From a checkpoint of a small transformer trained on Wikipedia.
Architecture: RMSNorm before each block, rotary positions, biases, untied embeddings.
Training: 211M tokens, 6556 steps.
MLP neurons of a small language model. Each row is named by its layer, matrix (gate and up: input weights) and neuron, and shows model dimensions 0-95. Each number is 500 + 40 x the weight over its row's rms, rounded and kept within 0 to 999. Numbers have three digits each. A neuron's up and down rows have the sign that makes its largest values positive.
After each neuron's rows, "fires on" lists the tokens most often at its 100 highest values on Wikipedia text that the model never trained on.

L4.gate318:467496451487502438525507524401427499485485479453521469456532557504433500497468449476424546573502472503491608517472582464524512438539538502466435542491481474416441490448482558507471505488448515488476476440499494464459504620510512517548576574497507504576461478473518472440485461474472480513
L4.up318:507524474497549471518481527487549510422454498509447519482469447484472428461559556468455542421549535482452492618454465497493470532507524486498476521518497468438463456502494538478546480511454454454538469466517522503475474526461497536563531485539550522484440527420444462441453464514485495474
fires on: " |", "/", "–", "-", "e"

L5.gate286:436505452457498488474489499491532490479524506486510496608449498519475455530446495465485522608519363502496519492394499549569575450575547504482495506508493509509503477488439509576416534524620475497500484498512507551451517445481443487445510479516485477489420446574511515519536458527508498488
L5.up286:465513469448464594479457513582518460453549575453498467476556542492510531480490486474516490472550509522530442527537500426534497508571559454524497488466476521453506455536539553486465465503513494504496563497493501540428487494433465449540445495481530486480465423522495481511502534542572461471
fires on: " l", " L", "is", "es", "z", "l"

L4.gate344:518476544513517496511535525503546474520559523518483467447471523517434490477475492457494378462462499515475504568470506464525582478527485475474527531431491454438516500586543503473506479557499580545484471481526551488448556459496561534501512450507570520461510429528468526519451511525604522493
L4.up344:477555510523468539477491567512447534483585532463573484530460500447450453533479420484461549492472556432515403489462444489467452522467448458527427461533505507473507487500535465454522511576498511524552425514489524467483557545537542488589453496545488447440458569487461554507470519494522463508
fires on: "s", "ers", "ians", "es"

L5.gate183:555569480502516490517583561520493467480488511459429522584466518510519500500500544548538472480522408550538509461506441546510449460543387505449411611525512544472492538465516530468485558486559548545433495570501514429444536497495448490524512504496513571511488493537496498522478433515547507541
L5.up183:509536494514437484412558563495462501535468542411529551515523461479462468525493559532542480516486399516536488508505486539547469529508438414514521516476470491515501535590491423544469479490540530527497453452533486514525517434458512488484480557616462498521503545508509533490459461473493502535
fires on: "es", "S", " two", "s", " S"

L2.gate409:456537561507540525515463507587507537533473460495527426470459544500455466458546491562523540502536507560485526477509458495584494530488510506458511469558546539496492497419517447480484570458542444418524491479449481488505481464516519578508492482469470542525494508524538474500533406475557469504
L2.up409:466480474534563492451458443538520451477516479467558513449436481547498430527525517498644488544533538456439470551539435416492503532490502501464480438499555509459460499544490496450497507526500484496526465543460506540462436573520499429490447448466512534517528490446507519513454485475509539466
fires on: "s", "N", "m", "al"

L4.gate630:451515537514562497539431493566527583551506544430448533496495525534436518523508510495473481443487485452476566543506509481426487460506411384525432520541528501556546465526541505513478537493507557562475475491554468483509526550609498465495496541539533475496571482511436500426553511515471488541
L4.up630:499560489478509557499486581495554449497475518557566483442563482532591401519561497514432523456521452561458479595501455517533517419486528453525525554497499506415518460538482467497532462556492542429438558467509513506466485551486529514544491542524516510446497525508511446461495556492485521457
fires on: " -", " –", "-"

L4.gate27:494552503478500504501443449504500515448476489519532510488478477466375412449554436468506448574483498529465412572537467452440460486558500482496481483467474519546522498543451569519553508457459518475516518422497506447537504529483505468458491486492550539514483519530399532479537459503529478568
L4.up27:513512518500466555518534438546509384503476494422460546498540454479410486464508483485487472474531430406534481445451483430473512488489485494486479487570482510504452427484451427490467499537506534484496514484517474563593595526517488474442503514512473454443450529474452501482473507545534516504
fires on: " with", "ra", "a", "ose", "-"

L2.gate418:543448538503449513514453542507499504491443520528461559532427473481457371472442540478446547466460495496447513541531479532471440507583499497506372532527524521527506439419552480480567514522486499517509457559506483543473488470603488397554498486500467434502460482513424498539460527415526549518
L2.up418:533441489509542473544463494469535495455555483478448479470455393519514439535487487444505561530479532516549486492523493511487519525504454563503425541512463492433441583523546487432507565542550517565478483570427553550515462539530491428538505465587499509534419480514376512454550482554518530496
fires on: " al", " Al", " to", "Al", " of"

L4.gate242:520475475509496529560478492413498530474586546445485529556492489524499488506538451557545481554543471463492492478462461430469512479574489468510547504475433525475483489491440533543486487453481556523569527484522514435540521512545442449491423498512424496486547556460528496532508477469492549506
L4.up242:451517475533517484531447477448512583480512517388511533530566515497414541528505466544520552468464532463512534452402556490514490450500501504553524497502497551463498477509493514475532507462470533596458474471556517503569520415467475559540441483539461496537462539419498506538442466467481486403
fires on: "ed", "en", "ated", "led", "ate", "ing"

L3.gate343:512491564591495503499447494479433528556554585490440476398448538485501410516472555493485526529465532461455481586505477559550534488516479525455504475535500505508438529448456462508469501490475456486493504402497507472478448496540471472543450513442447469469500519449499440537456482529541474451
L3.up343:509498446541555505448481431468469479518447566526498504471423481488478488451425444507600455586542589483456469498503494458494497503482472538525528554521422489472493496500486491532478549431526442536485495454398580529556497479549518579525452530452523568499462499436442487475421519563537510508
fires on: "ly", "ually", " also", "\n\n", "\n", "self"

L3.gate53:532408502521533548476481478493551489529489482411419459526505517470477445444471572523454553505508490457480483549512462466612412490556560436493489507527596483488516439406453448507536512570446443456494460510503479463470463523484472540511558583497508506533451541564484471483471469495464457566
L3.up53:476501493481446588480472511520542478514623533465492445446518509446490517519529515443504544495490526541493418457621522447491507470526482536573463498572505527516487502528464481489445489526444481542508426502505525495568518440539536562462525520533561515456502534508496433477507545511507516493
fires on: " to", "ing", "ith", "uring", "ating", " \""

L2.gate110:558543441551482524531564586536496497488542464505421596470522499451505457512570565492474502461455442531493512491469519562526494490462511479427524459423466506490512474444531527483456508510561484511488460487519486520528463474555442482555534515576491399508419509446452407504467513516473565482
L2.up110:408499495528460462490393484552508558371604503514506509501479456477492522434481516526484532446471463492500538538463536486486534467516451490518566502447505553535566455515541527504480532479460542553491496514562518493524522462507456571481538483487554427500478511483463567512390479454481525480
fires on: " high", "ed", "an", "ep", "ar", " this"

L2.gate222:503577516525514498517559496550494465480511536453396481508469550520490546602472557503494519513462548521564482519524509444495410397556479459496476449473470530496544459476505437554508470534535436508528537478518471565504578474548472505500444535468502454487547479508513559509535434538504546574
L2.up222:570538471479492497529573511503509491491573469459412460522445474534495484524549476587500483448484549523473547484492493486520475495450517586552511417443458475469452501472491545484540484503492538443474504478475557453579492472519503484530564460459447463536583502547493469501495486472490572447
fires on: " over", " up", "w", " in", "ear"

L3.gate208:425492555499531548509528501526433510502421514508555500468484558506460457564487545416493480489493546507548450554513532496520484463447545481503505479496480572513588580448540545464524425472470556442475549513549487464454499477516408519542573536562438541482541449476537457511427520511536487543
L3.up208:492549497477509504446563504527474552438479525474493429463512486506464513561463491417519546471485525419569461463499477586501560485504512542494509524481514565476512477425527581539491443562542502516525458500539459441453487454479468531453485488520522483464515429532532447535473508544558479405
fires on: "s", "ans", "es", ".", "as"

L2.gate400:452509527474512503507506550600438531488541531447544522480460509516484471531477450445485442456505484413520444500529516446448515447503507462500468460538481531489421546452443487444555468526523541432515492491466524517479487482478454524522507500520511446432514558454512523524490533497579477480
L2.up400:380518500493494573457541503432499528491515540562513467538516479483515552505522537493473474566507569501539520481544461491525508463524474497506500451482394565417479496449436428461432468539518518504523500484465522571435446513500530506475403501500557548462530531465492546543608502446516527463
fires on: "ons", "ans", "ars", "als", "es", "s"

L2.gate174:435508543434523539482472500458525573528414502519552517463526507495482426533489486497478520513509489477511551525470465455482473602491479523487466502554460440522486528560541568462551593500523496515515532486457453500525519461466459527492488534530531535443461519541452489506446486495471502562
L2.up174:478477483449538490570453525439483517498379473536496590526462474468531491556465495510554518431505471550467499474524512478463446542497506511471507517466473515513501571475493479584570491512456490532482514502457484565506454519527488507533526493484514532560525509493434502525573492480548504514
fires on: " Al", "in", "ele", " al", " num", "Al"

L5.gate432:508564494580473478480528486487527591532458533438452577481508465508553499475554531517566555458467431516459514477465494431496488460491415489478569464496450528525488539484464522485550526569423506517452548582558556470421548537451521421483529506459449546490483515490568545423452466534442548514
L5.up432:500491502585471539463494539470498588565501422380479451520522497521512452553532474484518567526478427508518537618419537405450514507552527509492528431546480537469461530524454569514528505497463429512458523551509485500491543547510542520528525457491454536531519496525559513497463499512437541434
fires on: ",", " released", "ed", " started", " up", " held"

L3.gate76:476537471518621488490483534588446474351525498538456538497499494507482496442434473562477473516503510477473474477477497463490484557536488530486554506450529506489546521544513443465495517472514411504450528571472456507512478480521449606499573479505523527472507491553599520465440473583485511557
L3.up76:554471535429466484508553437520463488496516481498507515494531438506510435531479521460477462547489494546550576486460559491497436518546530511569511519504498524449519521542479458509442513530460545433506546508431487451545416519458543499463537467474497538550535396490440487540441501515493416512
fires on: " of", "r", " to", "ro", "-"

L3.gate618:435524433526484489443504518488442464487524452495529474459382487553461471525547474426483514484543428486494468529625470488505468515480492528491451504456470547491466478489521467494535536522473453469472505502524470498549473516561473476466580512448486475510476521444551452428437458495535514483
L3.up618:528491557531472531496558559507548549467550531511548522506429510471507534465426462452493502535528553488535415524557521470497448486456549583485488552471541436558477524548532515491501577508513481499487463520489518512535504522554508470532509508519486475517484473513460515528452537524474514487
fires on: " |", " of", "ite", " to", " for"

L5.gate120:501506515486507472497517561563435550463523556561413567529454519475517516501512477524451484574505538468539519449501423505554452468512509567498443481482455490495471528496509493407567473553375567465543465529467531610429516519486498586474537472524465479487517489579441464473483562466458522530
L5.up120:451499489444474569513421512540433481480531526459454517534420487491510404527489475603535495474498502565490506480510494503539464574471435511505480497600526488490516447461551535427429518526488574489553550547494470471519503514477443529497502550521480549497530504484519569524487540443534495489
fires on: " feat", " follow", "ag", " post", "ep"

L5.gate152:447480573512501537507522450512520521483543493527539512465484572518434483473506539567405476488546505468501504578447496484483483495488541523525499533446451469529468439548486525509459507507473517526468455407490522504525540448521485507476509549511487464510483561440414521473488449469508440534
L5.up152:501520497491453526565481495496524538499517481462559554509456538479429448536496439571410608522555468513521567541430438512536527529457503458463524425458465544499494479561487533431432530497491584518480529431512537485482473473429513502502488539498520493509422555531498533481544472467484578517
fires on: " as", " one", "\n\n", " short", "ale"

L2.gate580:536441494488482480593512548543497544492461494485549482442473518492544376506485511483503525558539453478530525547459467439463499427473484510514488519568525478551526487459526390506478527542450525572458555499483535565556507470560487493498482485529487514551497445540503458522513458513564493529
L2.up580:556492539450563494464465566511531468512462519413436503496485584536559507510488484496529487504558522458596577475515463478529575515457472445505544517463451532501478543521504527476459452505471531520533537452456520495526419492542488517471538487552501466505544450564474502543473568529457479495
fires on: "–", "ent", "ur", "ut", " of", " to"

L3.gate253:509440486515501528556523505532531495417534525519450450479508469483541434466485456491428448494492574515495506445470460542480536489516567549496536558499493483387564486569464490505444567526553550509432533496495527496519437523396448496466510497519538554568483490564505507465573526536475555542
L3.up253:508441559531523539544547514532531473494512466534459522490536468539548515473498501449462470511516534459465501485497419429473497551486536432471458572505454486440530539551454516398487486511456456495462465507503537486537466485503531413511534482488561500431543507523533485504426494524529487428
fires on: " of", " com", "ten", "ing", "-", "r"

L4.gate534:513553520358531523527481471529452534546534531555491483475534447503501457546394445479550413528505542491507507503559522528510489444578528410585497474480483499503511522503478524522379492534507471457505479478430469549470486469492541498458512469526514518405488440570467516525466529459492526449
L4.up534:481476555492531455516499474548484486503525559489507508475487501490471530498419511439463567518588642547504474487487487522504445542546507463562516455519552451495464474566515595524443480469590467473516503448445525459523487521423469412480514512476548514443564504519391524496458493511507504452
fires on: "l", " l", "el", " le", "il"

L4.gate330:533565530516479520528548538489490548558493500497439527556462475495410497484502486474471481437534478514526571542497485545519567478453445500494479441544444606489432545512539486434520471474514554522544390485464576498546554510525550474478432516533465495465461532540521496550533500511573553483
L4.up330:492507496520504498449559478474432493500477500474497490506463456439444590451483511496514449463529459518481498484372480508474489478469403391509551484479476515511492456477550541438534524478485577451488492548496453456497553532451546503526458486512487554420429458574492530505501573475446507595
fires on: "ers", "s", "es", "ists", "ars", "ors"

L5.gate556:471499472525466477442513533517422576568508473553462443596485496487500516483569474487472563496606545500509560502483467515561481522495480461562461550546513454443454473467494564505533479486531475500492480524523475504508492507446407487478575548474514483427513530548526583445582531451519493513
L5.up556:523495477513491408409461493464514462478465450460568443503489524510454548484536461495495507495580494528578515536429547465565510546520458459506499556413460510483487571596514441530543503480500484466495436449514499455507482506566430507497524502527485516469469475500507490470503520482523500517
fires on: "\n\n", "===", " not", "==", "ers", "-"

L3.gate119:456474493514562517424439489522540457499452505495456511565495520509509468544454549483515556451473546513511492503486509563538505568526480490528469487596456553526531500566473550599446458552526508479491517484503489535494548446509547487481424487481431430473535518541484498529514457511461513512
L3.up119:553497497528499478464450519451596442490486503542518554433534481470549451504424496468540538526532458529477560565539457478517555512389506450525435530438439494472493468474467538460488583503510482564444529498428525504468498474474439502547561518456458475576472524480489523403452525495540464465
fires on: " re", "-"

L3.gate417:467554507522518458487601523495479470530516488490443532482460465391450493531598567532525463472501520542497502536486507493475476489471580558505461612487472512486486492495515521450453498522464518498512553475491512483521546400455499485495450502554425495457434517460507479481536485497495494513
L3.up417:544587564542502464478476522526556515583525419552532473557449482450454487557519505486423429532487437557492450500494513499540469483556487449420431474446531450435529460535527468568525490444517576512482511517530475526579513448568508526455520514531485559473499525464470548490531543482525460472
fires on: " sub", "ing", "-", " Sub", "st"

L5.gate364:447502477472532510566538524434482520472515517559417510511465506416440454525478502456507489496512569508518575510456513454468513506548460514495465532515498479533538465482477483451478458518540499561487502499453599507544451517462466557461477420511496537522506531548520466458492553558452470457
L5.up364:460512530508497476500541543435528525481478447520497495474520554524502407505503597455587536510483508499433532520472533547507480509478510487496516505569562466483427469476440562456457464492517491434512545512467505447454558497455427506436495515619489501432517470536468500418567491524446525549
fires on: " and", " &", ",", "-", "–"

L5.gate62:495495540457586451487500481474473557479512543543450507453454486511517528500458542534494495497415528495512484556561486534515530457449467499508504540497544505526513444453492444550508533554466509469469552520558503486570596506538463514493490475493489502536565486523546485481521562535506513501
L5.up62:560470473493519466490506445493487450476523553429492590485533458481603510425536505511486541524503465514536504501558424561472496512448502477502491458480486526506461472511575525441573548597418516609472486580486507515602466499448442508529508479464472541511588520536534503536522472462528520519
fires on: "b", " cap", "ob", "f", "ack", "ig"

L3.gate98:491501545537517536443564495438480492515595472468526446504509509579461506560506511521436538477515469565523523500465501553471555452451538528551509536485501463471547475489495380517504511480536488525554534500500475455527500506548545530439440547478516436465507507581454531448569470537484544521
L3.up98:542423476540603513468518483502501467499570537514447508560457535478484487549520524519530534486536409505542504557592497530423483508508508522560549464503584488507454497521426556459468506533474519463478473559439450518473487527518570492525550479509446489464546488499439418511549584508482485542
fires on: "-", " under", " in", "–", " near", " over"

L5.gate310:518501473471457500507478496545530429524495560499504563458497492510569514558518558475515482515501505529489500553485496470556479470532484524472513461572512519486550508493508478466428574552494470563455514402496516496465529526505518458456418471516470561447428522520560564526552449498468475493
L5.up310:406459524528477480550435458492535522499490528487489447489444473526447554504544488558492541523561467480552551480490530496513510534592533543530486539439550593531515560526496483489470454586476499535534483457570566505537524508439517462497467519506508526550418555438516537454483492451442506492
fires on: "ed", " served", "ing", " described", "d", " to"

L5.gate374:478540509498488514527482488570460481464452536522481487462525522517519545451465503463453520524553463582443535468526442519489534530542560485534510526520408463518515453531561549500456549471458486478512504426506532416502501514472470544399491533462424586518450459519543526551533491499609508471
L5.up374:442513487509508493449443508456472436459490560531458501406471528557515489462505475476453504542530460504498494517520508520528578514497528541532541497506496539545465457479543483557441498515455517559402527494489573449456489431507513571467584574515456486574486462467545494479403514478528544482
fires on: " dis", "-", " ", "S", " post"

L4.gate487:450491488520510500488504397519491458473451483468436553495470537509526562453519484421439517529508509473470427498486453503479544489500489540478488511601454532520494491536465515535504394470466498420417454511475448544466482526497502540518555454553444540574527481441546445531520530555497533547
L4.up487:504468497520554505463392490505569495525503519513524486485539510494497566537483448490455489515532513473421473593457517500465511550512443501506491540508540557471515489490458479489532446506447464514532491494517494525488565482490610495454506442450516444497526524506482506468603469426479562533
fires on: ",", "us", " ", " was"

L5.gate165:531523493483515484546487454463516538494484483517471575480489494512511517470466495547461527468468420530501521487530521520477501506520479499492534482523447500517542529502543508472463488518433582518495527485564540555452461512480475492435551425567502536485440532480522485572496436505535463518
L5.up165:459486486451523511517484441531545508457505585459508516497505432495480524441420546534549536457512437455464436473502534528456495489403517442525530560533516535534590542529582464500470561485486451458525501555530518423458480404512470499488500561586475456575436457481511456527469483489516486471
fires on: " ", "ik"

L4.gate620:489520475512448555462472521490515486474470496523450506481464514454521529536476491552468452515516483477503443478402587433548463443483531467508511557467487501531551432480568565514449524542452518505450421463529467467449429499518500501516505574433499521561524520504527471510517449423516499452
L4.up620:536432603502517515541556539464608524499552510509494570502523522472493561501535487426472483510485509485517452490535468505480511493456530502520510458498512485475518471576516481550521473496477458448529541525555496511497488456529500440504501505469499506465468494470405497473545466638498491510
fires on: "ing", " record", "ill", "aking", "al"

L4.gate276:479575466405498508507499457555519507432520469435526502456465541467473505551507544462526525460529528577470463519500515532521500478511531478488495511554514493520531518574454398556421532583452573506481480525531493538442509460501557522509491553449541551502504527525491539417500529516550490515
L4.up276:355507531540523463480506561477512516531526465435485510395512485507509531519487500416495458461525503459568505573511525531470533543509525486496459462486542485463533428464488392498510460533375478494492472546508491526530561528537508503503488530456516436459555575456489541515501503566493478492
fires on: "ing", "uring", "ating", "ip", "er"

L3.gate93:494430471419460524503501477483454470411536549521451493460491503497560493532471448514401425465452517476518526510490516514513490460511459485529493465551557484522530464482554502470467490464543470501534496466550491542587477452521547537493467472517454513576493460568511570532554455541501507491
L3.up93:480474524481491461515500478537494501520526586470524521434576542539554478444475494472436466460420520439395509505589535562493525539553577489531509583537581465508465524518457559517504503499554535514515451523514457505554545494559538524538527505470549460466457504523528481477465468595496480472
fires on: ":", "):", "\n\n", "ist"

L4.gate609:540539503542469457446534408528569521528508540551487483526520477499479439478494508423502475486451510472501470487442484458514571444514510512532613502556461434488478564516417537449428540489556467552532491462448468509521487493469483507520505554466530488488455510509458591490567493514484599527
L4.up609:447551466561476513511479504535567548468541523563500476525476414496519529421499543522536513527475503480582449509498518526519509486520508505465550516457536589498578600502455530566455436520497519448485516544525491491527477464508532477562501521495543535492451463492464513517432510541554575550
fires on: ",", "ary", "),", "w", "her", "it"

L5.gate511:495478567573558524517494545447543537512605519515500516453494509547485554530517453454544518493552515501493485525546535515509500434455489487527426448438447497524496523493513608503471465560496502532512541453439469479493469448482471527497508484455431559533532446469465449535508452516460547449
L5.up511:421454489503513522466475506461578509514500495473572456432493591482544410511561561486507540485478418476489516501509519548494481465402541436489533478505529528477514477483507465500490501472532512470491479484531457556539513494433527483510450525545487496444518482516486521441469531487506562539
fires on: " and", ",", " that", " which", " had", " who"

L2.gate421:502500494558467519511501475518469560502462540518447493484429500504467554500543550550489505477565552560449519569471478548455464502498505513498497463422510502502535578495438465454537450463549540523517489408518475481467559441515461528534528499492498491561570502470509459544596510565499471512
L2.up421:432487499511427466498446456475581539507378516500505510471503507460413524497515591558546524508511506480500535547519494469484481463456505529483480500447524546554512448594463521430517501470452597540539475515503447495444462439531471501520495520554484455513533525562521523519543482482540480476
fires on: " a", "ed", "\n", "co", "ist", "ep"

L5.gate497:545488533478527448556483503431444539512530472559443523560519538503571595473418529469495508513561546510524447485468521481494587506598544493481469499519506467485573481527453553534435447568543559527526522500500509495497474420440489537550496495430531505523541477505544451513434464504530561511
L5.up497:506509505450520513552445499413475492485534478561528527488536516523459501446441499521552485493483502531528529428545491467479501486564535456560578559477507450514514567550444527564501445554544587504518528458513526419472530473486483593489412533564522446475536464473522489451535466481454472506
fires on: ",", " and", "uk"

L4.gate570:497509531578525511497557490477463454473475531479601555536525514504473521496478489578455523455557551534535563580431438495526524545501508499511499541479486447504423549465488560569435466506493503449428460531467565564451482490481444484526587525547511471488534512446489528534442490494483514448
L4.up570:491514524538547480553546485440570577493536491457514472501485524590458466538526477531471491495574563454512517496495467430526502487506515538540486482497481551486461544478492475542527532481490491479521404540463488561507453475521453432568565466523417579426475510497469526536535457476551502523
fires on: "-", " sp", " s", "\n\n", "C", "ight"

L4.gate337:517567563458558493480479462430542531465512456475558600521523495566525526505490474549472443450505534504531500451458503482537459466507499455574492474503552562498552529587431479513475579460484457529454555457502567507508489490464499576526537555486442499457529478460515444538447521478491435472
L4.up337:485524450408528524531496447566604489493485496513466417480521470545478480503486515551581481520484515487509490474467475513465522447570502541527464486598507460521482478470513477513491485437493592516539549503520545442531532562458481467470578475484539474523476582523501526492530440502467534501
fires on: "ist", "est", "ign", "ed", "ime"

L3.gate146:511564494523530498542562457462553547468488518455399495467447443506451365511568527424464571444506526474530441539455494490524490474519472505445470533504437527458472502566512542496472504495506517463507521487525520428536564542511517521455507537620436518501505481476473472537579454483551584521
L3.up146:462487547596542525507513548581596506598474493436517504463455537487489462450487503451530506478557534550526489492481570502506443421502494501456506471539519553394475485511572455502466534512470476504472582541506513526546511520509500525506490494586471506477508566486497498548468510451547551487
fires on: "-", "–"

L3.gate284:473490428457471577526490560579584490429519509421490456512576419470481500451508432511481430462463553503455531567414518471469504517484488501491454508528485495458520480498409479476462512493519479452525501468549431591521515523552529509513536562508470519524552487530475543478511559409505527561
L3.up284:417519429504517513480543480477543471511462497505516483460562451510504489466564440503409535423471552477465491485439484487478514474522501464481499488508510516451440471506494503512459573507472472469483439425479489495516502538481469506550465537485425635556444498480506497506494552414523515521
fires on: " |", " •", "==", "):", "-", " ("

L3.gate9:421504502500509495431532458564521522503566447421498527453526425552463462455497492488515457491524439496466475469405504511425542462512489504454565454480381526486535565508472485514541473574524477504588453510550562530479537508448460522514579490598472501503503487498527480509458481571470513579
L3.up9:456530485511500440423554489502512494494449486543464448528553489556466524487470452561497505547485511490493433532484467504482499509480464492433557476496384598474488574526496516476562448502538527421566429568509408488548562533503586549463562527541450454463521488496496481478449433489480575533
fires on: ","

L3.gate294:542422534498483505533441464528525573499375511544502523453497526488542505471475519484581483515475493533498513486465534489466539497525457460449531529497501526502577484522480550559467473462420581432485492484499447487425486495476474479540503517455494455514477437481455463549514356505600483500
L3.up294:501511509603514508459416492502495540455512546498469497522455522499501515505458528480560512506510540500474518539540622485431483519534514481449439484429487466428533541473543573498457593509506435508523484507428499502490502518583488489408488501508419451510499482439503541600488483551487547572
fires on: ".", ",", "\n\n", "\n"

L2.gate457:495519537575457617464544456523491575461453443441534616450496468503507505534517533493475526482454531501477493511498464511466517434497464430521508526492452481451492475522502502505472518456470540474516466568483538494447507521465470515547513542504489569405525435482515546423507506430484452475
L2.up457:500509410481478543540521519521544524445499479456445539514476521496511480511459484454474536462459494500510443551473479508535431493494491491535531555525492570452476474531509512490432493534440575443543405531479485513480432477481406447501540537533526563532513523518522540551499534540490492498
fires on: "-", "el", " ", "z", "er"

L4.gate294:507450446441489423479525530523521535443468422448577586540512439512527476470528577499531402442548596480542499501540530450517502495576506557488493447451475511427502520470550493443458507510447435455427445506462524525498502497512484561504563442466456498457455461505493503555432534440494480490
L4.up294:502420491493519502508455449526521475525468437437502530513506496561505436483474523516478454482530476471432522528461405477490525471501427448464546579507574555552490469430508531573522548462527555551501500479508463462479468528526506496468466499567520489495500480528546517539521518530445454486
fires on: "ural", "ign", "ist", "===", "ag", "ajor"

L2.gate558:464434520523414597512549546540477549516475506497485523484511496498447424502435435507497537510465495527521550524457469520494411543429515520490522472596555544514571459421430561501501521519532532485485543492450486531583499518454417444509473477455501499527616536536460504556482454493530500556
L2.up558:533467466548459477565516529460521463469482520568534494528540611451488486543558466555512521454527452488462453512516564501496486449499509504545495501528499476504565506520510489470570464561376521446450486530514473523531473555472464530556496592501481477578546474417462572534496505478485474477
fires on: "c", "p", "g", "eg", " ref", "f"

L4.gate229:520498514472440455472538526485470478511409450473504554497489557535497510441568485493497425503460516582547531494560555453525517423478543548506518433447461492460525500442384535443612497543481464553493516501492473535474482500519484496501544489527443501549532500502491507599532481543518457506
L4.up229:500501453501421445518530530507524549514483432498499499511473515509450488528448477483469470458485537501432495473502527503514506415451543489458534493491523593487536537495457475485538534464504540527478517540486375460479481514500532428492504480584541501509566467532559476529528501430435524576
fires on: " dist", "ist", " born", "ed", "ó", "id"

L2.gate166:515469482530503508522511469527497494536382536514547475488554502513546553476505481464452526546493518446455486523548557500496509462515524490489529520510451428492550462538544507441506541556459528510504561510462459484474498500510594500494484546552556408519476495455563517496521393500451451499
L2.up166:532466500525501483501507493520502525597433499532440506477563573497484536504457533510402467529465496425477490512488496484561502432545452525559494521505431486513555493533539499439442475509467478497517525523528449480553534594406511485491562534487496519547519516470551485484529376473525520601
fires on: " B", "th", "B", "T", " T", "st"

L3.gate206:439462494430534552485530494479484508479499511546521490496554519457496443439469534515526532506489447500443513439531481457488487493593483563544501563487470456526554492456512551535504504451561458546487495481511440546575504392517510497490538471480475455426485473541504478461472477532532557488
L3.up206:445463439487507497494524558503501518503508465528455498409551457509504416487442452448444514581498493451553512530507495503504467519511465460485450483538523549517520463495493398545510485543515517605518472518510422501517526519437586474465516509482481496421489487528523525461480487536512399516
fires on: " of", " from", " to", " in", ".", " for"

L4.gate431:432511565523549495517491570553512451531435479500444513443490522514521447477575542507431450552497495513497542533548475497569467496494460489515553581507503587479485537501574436488450496419541548507485567456551455457551508557495519511506517491470459472509474522521457428482541543494513510477
L4.up431:434539510504497551534539501491502532471453461547520501501537419427524485500515523440452436524500481506376517505510549535554467448503559479481451507513438515478576565411547545483416528510449529518547525441549486537510492532456496492511501559464464509472446492444555427416464532526514523482
fires on: "-", ":", "e"

L3.gate448:550601452446550556504457476518490502459421502514507541471502508585496532466488491468439486481487524478515458549513573465494547470478571482447494520441460526461571532549535525510491491513451569445495579408517517501427530521470524539478537564551592530507504477484507496546469441503494468570
L3.up448:449544456563495530577444518492575548447533526560443509557499547545517465450457516596488543438499525501499574506471495492446460483453508544442503503515510524436568504454546494515512469459541510440517460556512450455507537487543518546544481474565487493547482562532520557514535471497516551539
fires on: " ", " York", "io", " Texas"

L2.gate554:445552563544473494549496476514522542491501501510525567524520456481488539527507490455563529472448506522559489517475500454557449482523453562463569494468503474484463521540461570479456515461488476545487517518589455483496478490464419599513577527414520492526513496586432460555503426405500477527
L2.up554:574474478503471438560416527482512563524502461519454470547485508485503562493500526492461465533463509534511516513545485504530476487508442541527522503527397486402485527514487600525521541453538528530542524543437558520464499544557425486510588527483532498473500495511488466543530462435428467508
fires on: "w", "\n\n", ".", "a", "and", "end"